Part of a small language model's weights.
Architecture: RMSNorm before each block, no biases in attention or MLP.
MLP neurons of a small language model. Each row is named by its layer, matrix (down: output weights) and neuron, and shows model dimensions 48-175. Each number is 500 + 50 x the weight over its row's rms, rounded and kept within 0 to 999. Numbers have three digits each. A neuron's up and down rows have the sign that makes its largest values positive.
After each neuron's rows, "fires before" lists the tokens most often just after its 100 highest values on Wikipedia text that the model never trained on.

L4.down329:448505519468497550479434566479479539480543425624530432593542559510557503385521517568595435531509486472550475479597537525577419504526525378526564476536509471497512484502592465438543497515455545481487473509545444516562507549573470475495500435456498618479508502513561540492511529518492517517358393541484416518515542492522485495495419441447529460554536461530621466396530543491541526467453
fires before: "an", "y", "ian", " of", "ans", "ed"

L4.down719:565441458526530516467455557555595548530548528509548590498552531519520545470513429469489390457536485474482544512565506422537445410396546562538377581493433431477514511536518555430586499539477549443514498562564595522426505483542517477464490487433581514475581478521571451558480391482496518427560501528525493415437553499504565546510525489501505540544552448542463496453499472596567524514582
fires before: "i", "m", "iet", "ial", "D", "il"

L4.down620:475580450452456519576458517559549426612545525494535512514444525568488513510478496449480495434643585538532464449526519504511456463456454488456596550526382535425479495501436562425570526473516566623525475446413511563532444465448429608541514519488437527537462529584454473549448476535554493435481588412515555468540510429468549544457461484563500429426534552502536498542556564487561618400495
fires before: " T", "ess", " ", " V", " C", "le"

L4.down217:469500520591545572554516485544573526552518473511591479519491494533400475406402537483482423454550382478579548470594543484536545556588471537460509556578528505505466571521428500518494640522450478508459480495489523400497562460463510469476531487465573483404518457529541500549570461522556540454496431450442517449533533464523502513417442504441511562440466487479450423480549502406594488438480
fires before: "in", "im", "is", "act", "ince", "ed"

L4.down766:610435545510349457611476468480466498537566568413545434485530445499485425489489461527513535489515503505538485529470531544408519554518520513457476560586473457497491567547507474429480468473500391503436494509531522539444548431477467550536541484486516461537474529493425537766436513420504525491517484435527521466555395476551482479412537427474555398423535517501512562518480554505547471462530
fires before: "==", "===", "=", "S", "In", "The"

L7.down12:465505552464495501455520532452426492426551648391559515437551500418517460541401542422572537491548493460492424519482577469452427461428511465404533425428513475536517441523516493496426447489535399391431525474449538586498439485456391567456533499560457529462442505541476588509545409583551466490456511491535548559493528460476505470555481397494481487507529436457509478518582513473532482530437
fires before: "le", "ical", "i", "es", " L"

L7.down813:515469494479522497499515419474406436550554523471465535503531583509560432522520548454608537399479572445537580384494428530512470467584534531511440630508502497524519484424468483590603464479450492519443460439514611490528459527467524562500628427402410567412515464578464499441442473519484482554514516414546476534507543497525503458499563457576509487524620482564482510487568512423495464409546
fires before: " |", ".", ",", ")", "00", "2"

L4.down354:473550495472427569535511528507449436670462532523505563497480449552491612454359511537598558424543520432462461516517507468569543467581496527420500532514569484509484475462500485507601614507512507484524567600483562566583480540482434418529462531509572413427474497586538513465451474451586450454466479494546490493523479638498560545466544532504504598519526482546452520588497445394488486426474
fires before: "am", "in", "ess", "ed", "id", "im"

L8.down743:413500447410500470624402463423470618523516504423534492537449500492496527500452565521488478513480528456556418525515447554460461410493547575563497545492513509510485494437566544564588492568538484537491532490518470514533376495527452567517475489511502515557518519501494549624439551407475515550500446484485458478456450488564488544499529553504544519526437447561500563453430412518525515524338
fires before: "ed", "e", "es", "ing"

L4.down62:436451500559436554470565469506479512468536518491491469561547519564506583411479502599539473596564499565410421418426462507499414526532424524436411547534453552459555528428445579467495503472423530622493476483556489544488403573506508460434571576505463452517489488520480576455480504540478465371524511490508538590511469483506463432469443509526492415556490449512506429529496545591563524417485
fires before: " T", " ", " C", " Part", " R", " D"

L8.down448:529528472509450448564526505500373564556562499470488469500419442534475550483476466487521574534600536406580522515401431510470517443443474532431421603519546423551483551504516511549556365484548544484455506430502511550519511474426484483495531473403447478391524542580454446504523528518511496542491512505513436584511593575481449444493502440530522500596595446537538539571514557528434515419564
fires before: "ed", "es", "u", "m", "ing", "ition"

L8.down893:515489498511403522483452475496519539572481589601440552405513487565492495491439495549535555505467524502506336553502514508565450531509534485516566628505467491494449481454437418479502452467468412554450552480484426450499535437420434461348514509550527460538413493494532549606473475493444574614455543456530513482554460475536482404510520484510564494405544504558535491503481523460500421499454
fires before: ".", ",", " and", " with", "\n"

L6.down215:410508479524556456512470456545525467425482474458508452626568418484485618442559463537430483579481441553498503580508513540508486454486479515406414426532450462464507536433529507472433370463529491437521609520586515445497428504527487480530536608556472503525495437601516456500513555436399478484466555551513466490488523491561406468482428574476523529517426455598493420477470588464474502433452
fires before: "y", "ic", " of", "ent", "s"

L7.down709:524484459493420484511518588461502460491497468414516549432478501512482490495467552490530474441567471520390447431511621454423496489580472499483559560535534552501423521439484515520500619563427487478514484437528483538542447530532482475436565485442405477554494446456533520564518478465402500498581503522504529489470479515491559574536570568538424454489560534444476430471570484612494524474386
fires before: "os", "any", "le", "ar", "et"

L7.down226:552542532518495509575487493544541507593551489459538458490478509499529469581471477516477503424436523387550495470511382523435554484465563442459506489584519515568382508528546554574537536520472432471531435543489522548458516494503429523458484494518490502445423444564497587679557511433368417531389531515496521447552558412407556480547474436423429503594473465487509471451482474569487580458519
fires before: " of", ",", " was", "s", ".", "m"

L7.down315:471558491567480532507459514530535532423510441521536500525479520510609496518470451518510568492430492471486522385562467452537455497550599502441465484507545498496521483519375554467558417388553525496391539476543474449302464499459553548443528500428495558539513498429569486449449611492512485452489522488520510458523572573534523469516555545535424492477466600469572467524482465432482491521441
fires before: "m", "ed", "ure", "ac", "r", "g"

L6.down559:515599540557552531484389466562480626501536562490430435556552466504500554406531475418487498482461498407456420599522507432460528421471509490535562433620561575494619443538587545453515457517484454484464429613425413410559509498513524449536591480455548482468590461555496577628546449529482534450472434487430459491498537484387493492447556453451430525479483443595502416608508515550533500495519
fires before: "\n", " |", " —", " ", "."

L6.down746:602446454432597460549481525492561544499402515492551481434541492557517582571568473506506552484539500475573425569509510486510480549504633387554459557459547424468572520534620466461589460484566452578472538469544482528587497577510462496520441516476504491425454515465377473565452488530464524443454471461504425561476414472475535487495519468479553523591442403516477450466475510526477558547557
fires before: "ed", "er", "ing", "ment", "s"

L6.down219:568418547524539449547466534477518433539486436517477507506539577513404474495558537483520446484513536496454588566519532460506404443501491505548551485454500447467436499467455427629639427425574499602496462457558571483507434501513410556547537532457503451525428527446536561503465580497496591468493460493513471516494442492511495488435512446528508548454461543599491481558469561580420549485469
fires before: "f", "vel", "b", "ath", "ep"

L6.down306:580491517578485377462459516532480537527518454415479509432540565513507518541604447519412478568522479415545505520554522507545535583551489554499404491461484427370534450503439484543515393520511561496493553547527537496483536513467460543482511523511386445463473454557537475428513571401481547463487500533519536606479402485432437465406430561479522528461510512566478493598448527546545448483439
fires before: "es", "ed", "ent", "ing", "er", "id"

L4.down28:605542503521443510553501555417507531512469537497452504466487421497576580554467553559568502477599540520515560496482598503436378495519414549523469451540614440520486542494461530526483449470577546562469600539540502514595540571613459587567550511374528498556480540471548519542477516586523504558521512423462526573491605502422473519490499537494510499582531533444475483382561469555545531436464
fires before: "os", "le", "any", "ar", "et", "re"

L8.down281:448612542521403509468536466521479459527481519545556524532477412470491500478593522518548592573548483443502541649431456438411487499437459548542557478504424509422464544470507417526527526511506455485552585491492544565454600511546492516511478461431458602434467409510508557479550412518473476521530502545504504528479472473501513514509497634571512543460538533566454493523489533522518575462629
fires before: "ad", "g", "te", "ade", "on"

L4.down603:549494464620482486499461530518511482499491538499475588505533472436533498556495459543480443434530467528520474452430576473484512562378440491490532507491518450468502443538443558444504578510433471483557500495498437599550424500484506457548438461487439481479523555463531495584478506455507662478503536561566458412439449438568542473588479486466522444570501521489528397502531487525543458489534
fires before: "i", "ore", "re", "ot", "ri", "or"

L6.down92:534487508492520359510557468473499426481548555456442477501538489452431436520465544529491523494554525549482482498508422509442519412474525486527457473466569458543529504492458480603572537491536444476411472545462508521520524471536510484444505449494419462498554451546447534779531539507475440467581459413571560575516411624402530501457471519504598494502498457556443503512450530517522441462475
fires before: "===", "The", "==", "S", "A", "In"

L6.down177:541502499551518471435448578531498436554524480446606590523520461449495450446588521517618470477571518483477442568529499481484554529388508532482472492473460500517539472449551391441454595454506434498476417407489489513560524448496506518496560538612464525527435537478510526733495500523477435475396526550451450519539461442558476534531452477516472486547427475563513532416468506520431559573510
fires before: ".", ",", " in", " of", " and", " were"

L8.down748:514453478480493475524479494465471538489599407405590501563395445441540536488432469510557499542504423640454456541464409442453568428433577462481510505570486499446493502495528563472472522457473453540496535516565502546538424511532502530517535523535501584464433521558530542801481449466511480472502443571553558482524490512415424548566473504482503573537514414474521460480467403534510460483493
fires before: "ed", "ing", "s", " up", " in"

L4.down640:432525497578571424461515455515471457450542569547509450463494443499498492461468499475480445511417506508479456324480399495484517492421502456425542529556525558560525486522405420437446491434499488486479456437428471494518416521480473501469555570501525492543459516425592522474577566564492511506523570561522490527527482484478507583509458435433615542435567450571552495636410426519472590464518
fires before: "ut", "e", "k", "et", "ts", "er"

L6.down568:510565526561535467597522480512483482519487540447546515526383482462491495461559480528409554493456527497583544500491483568514493551503476520469532536489451522421489413454495474505573489465464515487520483481475526558458422516532466486523446454518469541522514473479523555485546517441564452542502504499513579526495461548473519546414595534450423494610554545439500553534410433478534475486541
fires before: "es", "ent", "ed", "er", "ement", "ing"

L6.down388:501594520540544573543439535608514496591544485565513472515507452569525494338458421491569485447482545474551464478464446504469571528468536463474451460475444462535416501411484477514512535426592516399489542517554609425430464531564463554507453546617507506483567511552580462468509424436587485554471439370492551543496544602476568539501525447451450496512572537516428495454516557390539536448529
fires before: "im", "act", "ed", "in", "is"

L8.down586:451434558584446512541473448545450463528595538532459516541451450468546498475510452451527368495462526474428511436538511399349459428408479471535509450459466512563472544484505502425435576521488462552467436460604512476421409487455446428441521495512526518442493581590502561622445480534484557480540493520532443448471607431461539433448446502455492512487468486468496505498475551469440555497443
fires before: "ig", "gan", "ts", "er", "r"

L6.down236:531470480562448479533426536521454445511448511568609504577508466434488567485463530484596513510514482525520589492535472490531470543483524563566505535416518416447423537565533497510556476500454530450485497503404509445554519510520477464527480489480547601490495494504598462416491526510501557530441530443505594412511537511521541489492559510537515528464525444511434517576558574489519471401458
fires before: "ed", "e", "m", "ing", "id", "ation"

L6.down301:577517503514429451487484513552621542445526518498592544575522526502495537505492452519470546525497562529569393483463496490481414499550451462503585509533495487515509504451524399588433496451521488555486472548487489476593538512512470459539598431514466547523455448434519498632405584394379556537429534526571431562479549413528489482400463422594534580556516414449512480463584635540487488386491
fires before: " |", ".", ",", "\n", " and", "),"

L8.down761:550469582501423535632431503447544530476518583582476467422517571427571520484405464478539509484532498493436475516412599582471514447482566542557481521464488395499474552472463519466505431446467487548427506490502470565462452483463522465491567562538525442417449459366466501551477550452410432565588541525555434511613594512479490435495434488602469415506544558434550436501460471517544547504533
fires before: ",", ".", " of", " in", " and"

L7.down865:576508501483431473563399519560488504487564533402566492491471503551483582556451534541470547527590484508555503468462516443450460443568483414526404423514511534614501473501544512434506514393534445572542499529473469591496504414541535560426494524496490441502520571517469445554494513541464484568572482484517416514508533592495435556601549524539492447456599555481357522454426460398491604472481
fires before: "p", "pt", "an", "ed", " of", "m"

L7.down146:562453527580453481516515479447451460452468547444462423538513459597493513521491500528525510559559493553472512554505561501576472434533512530453381549454544486411491578504493511500465503504511433520460532471527521535443610474468507533418504474433562434513445501463471498683391490523512470604573510469556433478496436523577485541463591542459502422409480516534501482534379518461464512439523
fires before: "==", "===", "The", "In", "S", "A"

L7.down614:504489489439500587468434484511500565537498429400485504593380526446444543503519465429440589489523514518609508420469432457390499546491595552494531533436540491442569614464521504511440425528498475526516508496537492474515452515462510590530485527494464500456444489555494440653493552527484547440555445531574447550591512420522533463473388593516515529435500439537382484445507451501477481542485
fires before: " as", " in", " on", "ed"

L8.down355:511447515490501565517447503443484520478494429539541516498475588488507518597471484440405478482422525534507527423470562515535479404466457435448456457469481559574505482481538514477516487505426481528557515475451636427360483514584544484536504548415529540494528451494533476499534551474439521478512493450550504622454581474544467432551505449437410532521525457535446535463549454459495508500482
fires before: "ut", "l", "ial", "er", "i", "le"

L4.down885:545448520497510525607528463493475464564568500446413442459593502480428578371500505487450571446495588484529483471527458426531464469473539497635519515541444459579403469447521497477541390486459484507401434453500474534492472478569503569517522489561531468541419433446505464433564492524520514493559419520510402531531431466452441544540424491538523470419543415395475433551475517489517560436494
fires before: "-", "\n", "ation", " -"

L8.down877:426514483472437532510488527418467481407466550488624449539508501457488427562471578484421497621554429487443483482459422467461478540493476508545504434452390554448500504531457440455548509521546455438597483513480550603520465562505441477538493539450556455411515529554431459495558556550552452406525484537415475576474582501518582460449395566414519569435397470503530474521552469474596481491455
fires before: "f", "b", "vel", "g", "t", "ath"

L8.down27:531479491562446509584514606470455440519514525492467482458523457560437477437480551493530430581558549540511471429459571581522454488449408449497539477602593485570445531551469418538508579415512608539529525488516529444555367498620497499537562355505465533489528527521453543471498490352501501522517497463512547518477491519558534472520454375517479553497574516525483428547529496426524443454504
fires before: "le", "ly", "et", "ro", "any"

L6.down890:515500433405536541437552457491519506462470503531518507611542478521374412495530495422515543516466519483490541500544474558524565459564480476447550528564546424411496540531526522475425413374480453496523450520503588429552485398453568469594490436569390492383524465489450498461533412545530530499540429428482443468545444537506470473432439507459485515507476566469507505479564477507477483575463
fires before: "et", "ed", "and", "as", "ig", "s"

L7.down648:573541439494527541489479489491453461420511471421454520579430480464471533536512480418449428504620479575489531407564498492490453545551429521576502428469508446430500458577476518529501512517450577496518498491440562474527477441477447483465501522512555617454502517530420578595487444542562420563547511538481465436530560529457446433397519521466603416482467455444465555470479513498589482532529
fires before: "ed", " in", " the", " a", "s", "ing"

L6.down372:497563483349501525539455456524519539444555572544568535515438534464596462501511490529542478567478532522459485524508615425550579509507485528484516391529434506517609497522495454453436530595441461431452421505490507548523515492547534523507454501513538456519503523509517505514443594506502376471473421579599532468548597490396452580479453527514551579541453425535484481546450559456562476485482
fires before: ".", "om", "9", "ath", "g"

L6.down465:578586512458452493497590453372498445405485614398506545459582507528560389518530527420521361498523466606489522545493639572461518504480456466388452501613486493519414494542534625453480476544545446514528447552494488435511587453544550489466529525495589497594482523474487471618472439467607480566460566595478522502500439560427539503556475482516401517503444521543528483439526531533559456522496
fires before: "ric", "le", "a", "i", ","

L8.down571:487520552493587536574492361476451562555476504490500478605595483465554460500474492529531460558441447596624438482437490555621388494558519502553490507481489500514488504544503433459427535527522334420539432475591422565474521455451606525412472458484497474523511450508418555383443394442440500440481493557487425496582486468615516524511508473473444560463457548508511442421511478531468477496494
fires before: "ell", "e", "h", "rit", "ith"

L7.down703:536542476512568496591410445412492449517436554525552521542496502479415443535505526490498422488579472542553574415579469460504490503426483491458488542457432514494559575523477422421539514409506545449451485550497545523506405536455470574466437467608424502461506463520393472478499500533480458491547556476453501570577506525422516376488562426456528500472500596446511451496490590524505513482422
fires before: "ed", "en", "ing", "es", "s"

L8.down158:548485631474391534543533460521422604471491533474564495474589443480467448449532485571494596541527537492457535526516559497592537491361408507501592515508502549509491488535539515538358566421479467519438523507416519512406533555480493479511468572568492527423376491537467464524539562497501519524486460408492476444444425513500399585432539462497459476518397557535481524504511551538577523450514
fires before: "ack", "ad", "ong", "ade", "ue", "in"

L7.down411:478483635441506518465527513612463436460416511619484478486561512374511429543468468514428484567376575474567496411553444594507509459469435462475513456531470393419464503463498447558515573433561532539467464580542553555566581471571500522492397501614511531516555552525520540561499463533509508469463426496530485445473432520515583554608568437506516504536493497468525547535510486502517473424442
fires before: " |", "ul", "s", "ing", " of", "ual"

L6.down784:492473520477526443452507454440437498458531589506434484349490455419469530584449487521419422636500524524538563517508505576487540488429508533508506594492518542483572465501603413606441499632470491524502500455464482502560469489581489468528490546471433556384533519434484506403449444566474528480615477516507497415467558498468450451487477470441540528489451531571502545595376489453489556413509
fires before: "ed", "ing", "e", "er", "es"

L7.down395:526534620597493488477438548459538454458440504537418533503464491467467593434498485467542509541548537405524485470475545547564524485515548458551480524493543497459513510437497501510618487565471465546490508467575520497514540476452487409442361510479479573495411512441519486656463518475505637476499440491506474491529540409463547438478429548447510567410479560602550514570491522470469451589567
fires before: ",", " the", " in", " she"

L4.down542:485500524599454576512519528528406533504444584425462548424628491495417526467579442498502559439487535479491501603519520471406479454445581609553474411481598492563499449500612583499546479538483470474503601468456418476530418466508538487409567477538541460554459507570466505575473516546535547412569549492505445491580479480546513501401504523501567531496453419565516542533597450462442463474494
fires before: "-", "\n", " ", " —"

L8.down226:525522485440506524547441472510541435533568510505522494514502460591487478482469486476523523530504487424474541551599472474424445533463523522539519471476479542380496430413455510457417528523555442495563485545485463597519476423579523462527525538542407488391537502453432528582507525511428469467478407444485494520417498519475485551480441595430469392578488499536479423481537520474446544344485
fires before: "ed", "es", "ers", "ing"

L8.down151:465516465547482514540554503361532527466574637510518432458517484622634417616493602447500536524430511448417550480473482404497421476564486439546543586482487560464517525499541498459468543592470453509509422453509495536523484565511524475430526410475439547473496498491489485426422454499460513481478490402437449395400502526498494548472498487522394446428473542569438447526477408531618450416421
fires before: "le", "l", "n", "les", "ter", "ro"

L4.down29:553473508410482470578496483471547471453484543532419487500463537479512524545595526403512633482494459496513529416519401482628494512504563472513481500522510431529506469500564525518547451499487421513539466403487508485611573493502511442578494577520521514525501431470500428517469486485473597541495539562506452520546588491515469449472513591508576527467500492508495512461568479525558467529432
fires before: "-", "\n"

L4.down176:510462479528473427535471482490561517502492604457485543560483448422529514530566536576544566506504533498518455465449354566437606546482510573599460475563577467481553396478500482568529524513676488517509515553487469517523451558474513581518447439456458508530503389468576476411525503466469586497531529524483483543443476474580416495399581460460474526534546402532545640527457496614464368489490
fires before: ")", " |", "G", " E", "S"

L8.down290:428513492484443502597513498527536501522459516451497505509460501551449543528573547516567489473518509475545527535514482465493556448424517536494483476494534520500466494480479488466581507431455432471489510435498518493495531432486494518519521509488469560480496534534463487969503535441602565507563473449496493506476388510522465490430508489456515412465481535558510541572518507505547443522511
fires before: "==", "===", "The", "O", "S", "In"

L8.down558:501523396540566452574447510497508519431563468550533543427504341481511499471562612544473534562546503568486483526512415526509455440529554474500506555503475451475555559527448455572458464488573506430453560485449513468560449527513477526527495578503535602481488426495479576602447489502506508485525430460445408505508510551487482503424431508466551578627448487455432525547541440600516476538520
fires before: "ed", "ing", "es", "en"

L4.down350:535451560511543434470459539518497597497473493461507510459537542525474538442567544440469554464475481482497444554536466469430607436549553538493396579467580474499528483359592506484534497461539465507529513559460584533496491459480517460453528500421472460575477437399486564679521516552481485466462428566521456490470519439565480521457539586428514469487489462576521478540501559489517539443519
fires before: "-", "\n", "W", "4", "3", "N"

L8.down298:564487580421536493563471406537505498554441515627578503514475558567542493479477518487452523593464482489498363511628570467502500501392462453433471519482450536432514488533514540530475394485507463569506549454484506454508476434472532589551461573484498564445490501451604499612567554522456435426469482590493526619491524617487443531549540471487554461482566417556453523459485387520489585469486
fires before: "ed", "es", "ip", "g", "ation", "ct"

L6.down615:433553501545573557507515449437492465526420633514439394478523409536500558515437496440534563437635561427500474532481525484446537543502449466464433502473473563440474504513493496540580417458487448545496499476508546486456467508418418632542458561454475484493484410479476459529426522514450466466431495553526534433475454481626496574427534494469588558491465493512471478523370554557519529479580
fires before: "ed", "m", "on", "ew", "al", "ial"

L8.down865:543500464526450448563516500453482490520504531475501458503517472538507478497494503526526521567505464536486537497464533517483501468512511526463468505496529484468490493469493487515484485493530431495474544555502552516451552451489514551449557463458539455516461504495510500999419497487530502550521482479514509502545475491567473506487513529480520473436515504506545459516482513486483507440555
fires before: "==", "===", "The", "S", "In"

L6.down86:617458430477566458511510405464494517565411520539524642456363521542514550575539489455471514487507466464571514586483537531583465477486552478419450485399461451520541483542470490430528479479497488488490423463558516550402552418474542604506440493485512465471468528540581543410508446494466594519480487418512586487517488560463474485472524549462424520541450534389464509434586474576465525505544
fires before: "o", "s", "en", " It", "es", "er"

L4.down178:576494465489540406563531514396444480506570529441568514551476491528467497520502506469489530521560481493494479512584500455485570417519516608438446480537579420442416506553548474498523469440561506569504529568519509531482536435412492554459587455540492389528557509476481489675490541437526417552452475531563511473443521504561445508452572554535552447440450482565566481482351525527417546439558
fires before: "==", "The", "===", "In", "A"

L6.down466:499572540573482452545496518558476515500540448602488465549513498549457521464552556549595479514553421510493552480493456410512473522431547562493568473527446578563528469395558481509506489584505521467506515496524633508484547526542436583470439521465578516536374528479518473421587474424591505513496546435467504402574449519524564495549532460454517517485514513608586479521529567382563598411521
fires before: "in", "im", "act", "ince", "ess", "ed"

L7.down54:463509451501541440557431474509465573510449557496468499584529451430429482470451507494434488589497517419482461499560469522433467565461513493530527598504524487377564495431506559519453400604486464530474468478572564544594421465513403482517509554616452541456553500463473538432503447530425546496435541413481481549424453619583488439484503490465410493576516464498479537490507490537506446497400
fires before: "ed", "ing", "en", "es", "ers", "s"

L7.down174:536395507513509546510446510431463478566509467411492523519521402469375612446466481549539545653486585505485455490499444494400491438527490517494528594537508455526545516457471549550573505494416393478453523447469496544525518425566556484455556495496465485540472530473480554460506399489477487512524512485555533537463543482514461567502501523542453527544572580497481460379595461482490458521498
fires before: "ar", "ach", "ff", "arl", "ight", "it"

L6.down88:452434574436482505402533514452468383409496568612507477479483493515572470433554584466473541522542612482451465451535413454507408468444497452524514573461457510513526493523469449552452510541495522572501408560437550547512481560589514517468522537483491442510557431450491437474463510513437571489619541482429499536574455493612595483480395512498518538407539462496522465537481497474570440541542
fires before: "le", "il", "l", "ly"

L4.down529:596473434578464525556559459396465466505603516520551483478551554560432573515569512582477494504518465531444473446517497499494509536471420488539478476601397417442550530562415539600452487549469533594486593500421552515499487499478484525459524517407451526518525411511561453587511476518530428474473572497484501474512489545565470530561476513516482492635518553430517539521371516571539523504645
fires before: "ace", "ac", "at", "ant", "ay", "ur"

L7.down285:531442564436544441568485423409460514460478544428635454480552471516506473508497475344537470465504437449506407481565515539593420452496448446472527477469564513487517536488480390399536497473509584493427592547565481471476513506433412556452496519483426584499510509407522473441531475459463465538595560505520512558534495473531554516466565556483513459559575529481437451477474536468526586462492
fires before: "ed", "an", "on", "ing", "op", "es"

L6.down448:418520495497468488495547425581455456498544512552511464511502441475442516507442535574482564571518441476554456499457483490521559583550522562539401377427413454522474418579439507488508485435597514507465515542510529448368551536459465448414401510477442516483512531578581617573477531496476543487500537513491468484423455555525436457510587568500478596566536434490460447496523450517440514457463
fires before: "ing", "s", "ed", "ur", "ure", " of"

L7.down228:510559495564495423588485538509493476521492518590595518487471494444522532553507398587474486470424500644515420440492518511487519388550484505541606514543482520436441534493527501481584489527486576511526517523483499569544483550536497554524609453505492436435444486489609488512426427520588552469469425586522423455485484518521439452555561486455496524510384524433519476462544486612512394531517
fires before: "i", "ore", "or", "re", "ri"

L8.down285:522390470548493403476466450452489637436472411552566559542411465509512454434535465439463603518547525466522453488507497527475405483519545495488457592464529483527402523541518462596444487526571503578504433480565481521525523482514374482553500488550489524510460570551495538572492548484388572476474534485506475479551510509502484469466510590425491527470532440395441497530493517496437496436506
fires before: "ed", "al", "ion", "es", "ing"

L7.down412:546546554568476487542551544499502405592534570552527486440464529504589482436442387559492520486440541482490457509473656451585515466565438467514447520488523468458537476509481476456432489528503452497520429487519540436452394453466505498489530458531550476613575520493452414379454491435461435477457456457500497489464534383501582560535524505536467544513491480541445400461532450516418603476473
fires before: "ter", "ry", "on", "l", "r", "ion"

L8.down167:486475472398535564482650400520478354481510430487519484444515427536475483544550525552505498492541506525523480429487375507559411569465530620537466488543547534562563494492484553487493507562473519398531471465531524551596486606564425583578573500521543657528491446438525521597505465527550475511534477499473477454440504484499460506470476504431523520496449452497474492497548351593433512498522
fires before: "ed", "ur", "it", "ate", "ing", "iz"

L7.down528:448515494481492490551454557444500510542528496524516573471447561432540446425595506519577472457466418391535494595710521581532494477472442516509610585480449469432574484566514532497587422510490487448545578547517581547549486466437432535434468569485475504459620487557483481541462506598472537454419503480502436468454507538601492474542479482481446548461499550529508422566469506460545499523461
fires before: "an", "a", "p", "ell", "in", "ate"

L8.down709:488514493429502480588425577507484486518521423522406430546497518420501477493539547554508531550473539485589405512486454449429448516568527522447506521549482477512609569446507544461678425408492430495416535480557467530522470418490384585407498483526438488472465425541438510559446543394518538467514562487468508501431421464502418458429475492498533461428551479596566467497486508514438487531417
fires before: " in", " as", " with", " on", " to", " and"

L4.down258:527416499500468560507556448524493513505552528416400555540481433511456539390670446424462589550568581574527469423521431419442438462479489481456521513492500567462460455543496498506570473451469526580619477513570474476507451435535629539533504524420547465492514470582485580522476546476381513417506427469464502590546493474494467531581545524553436457548488477425492479422547583528449489564501
fires before: "\n", " ", " V", " T"

L8.down835:504532518525480527496488465460472506495477464548484424482485557507443470463448456430569532463506519520512494542466609423533576512430516550415434540549481433574496514515493494493475480470515535579518480597502539400460484455483477483435474574467458544451465553556543566586381546432412587579399396420552465524471483499504505463468461563494453663543511478556476536514516505440548548553571
fires before: " of", ",", " in", ".", " and"

L4.down485:580459522428513499470583470492538602532517448499522513551485465440475538434542511419503542531470477418618576477641485487563463443515421488540520536480539488467443526528464452487615409560462504527456474503447535531511467561592468544547458468498612630537526536427480529487534543488517507468448630504439532526555537461509522531568478552423412421462493432469428471402510571518558548506497
fires before: "e", "y", "en", "ed", "id", "ier"

L8.down876:611518433473455509500507579479515515409478543448514478505465492481526524422473564491506526606555466501485517494598470485533463428436504502488516487459567479486381537584479519582433481510490445396588564455497600504493462446508527486514436471468428603490462500521558523473517542558481413602438470404534564508504475488484498493434635547500572576550482529502510539500509568531435505557382
fires before: "ed", "mer", "e", "es", "ing", "t"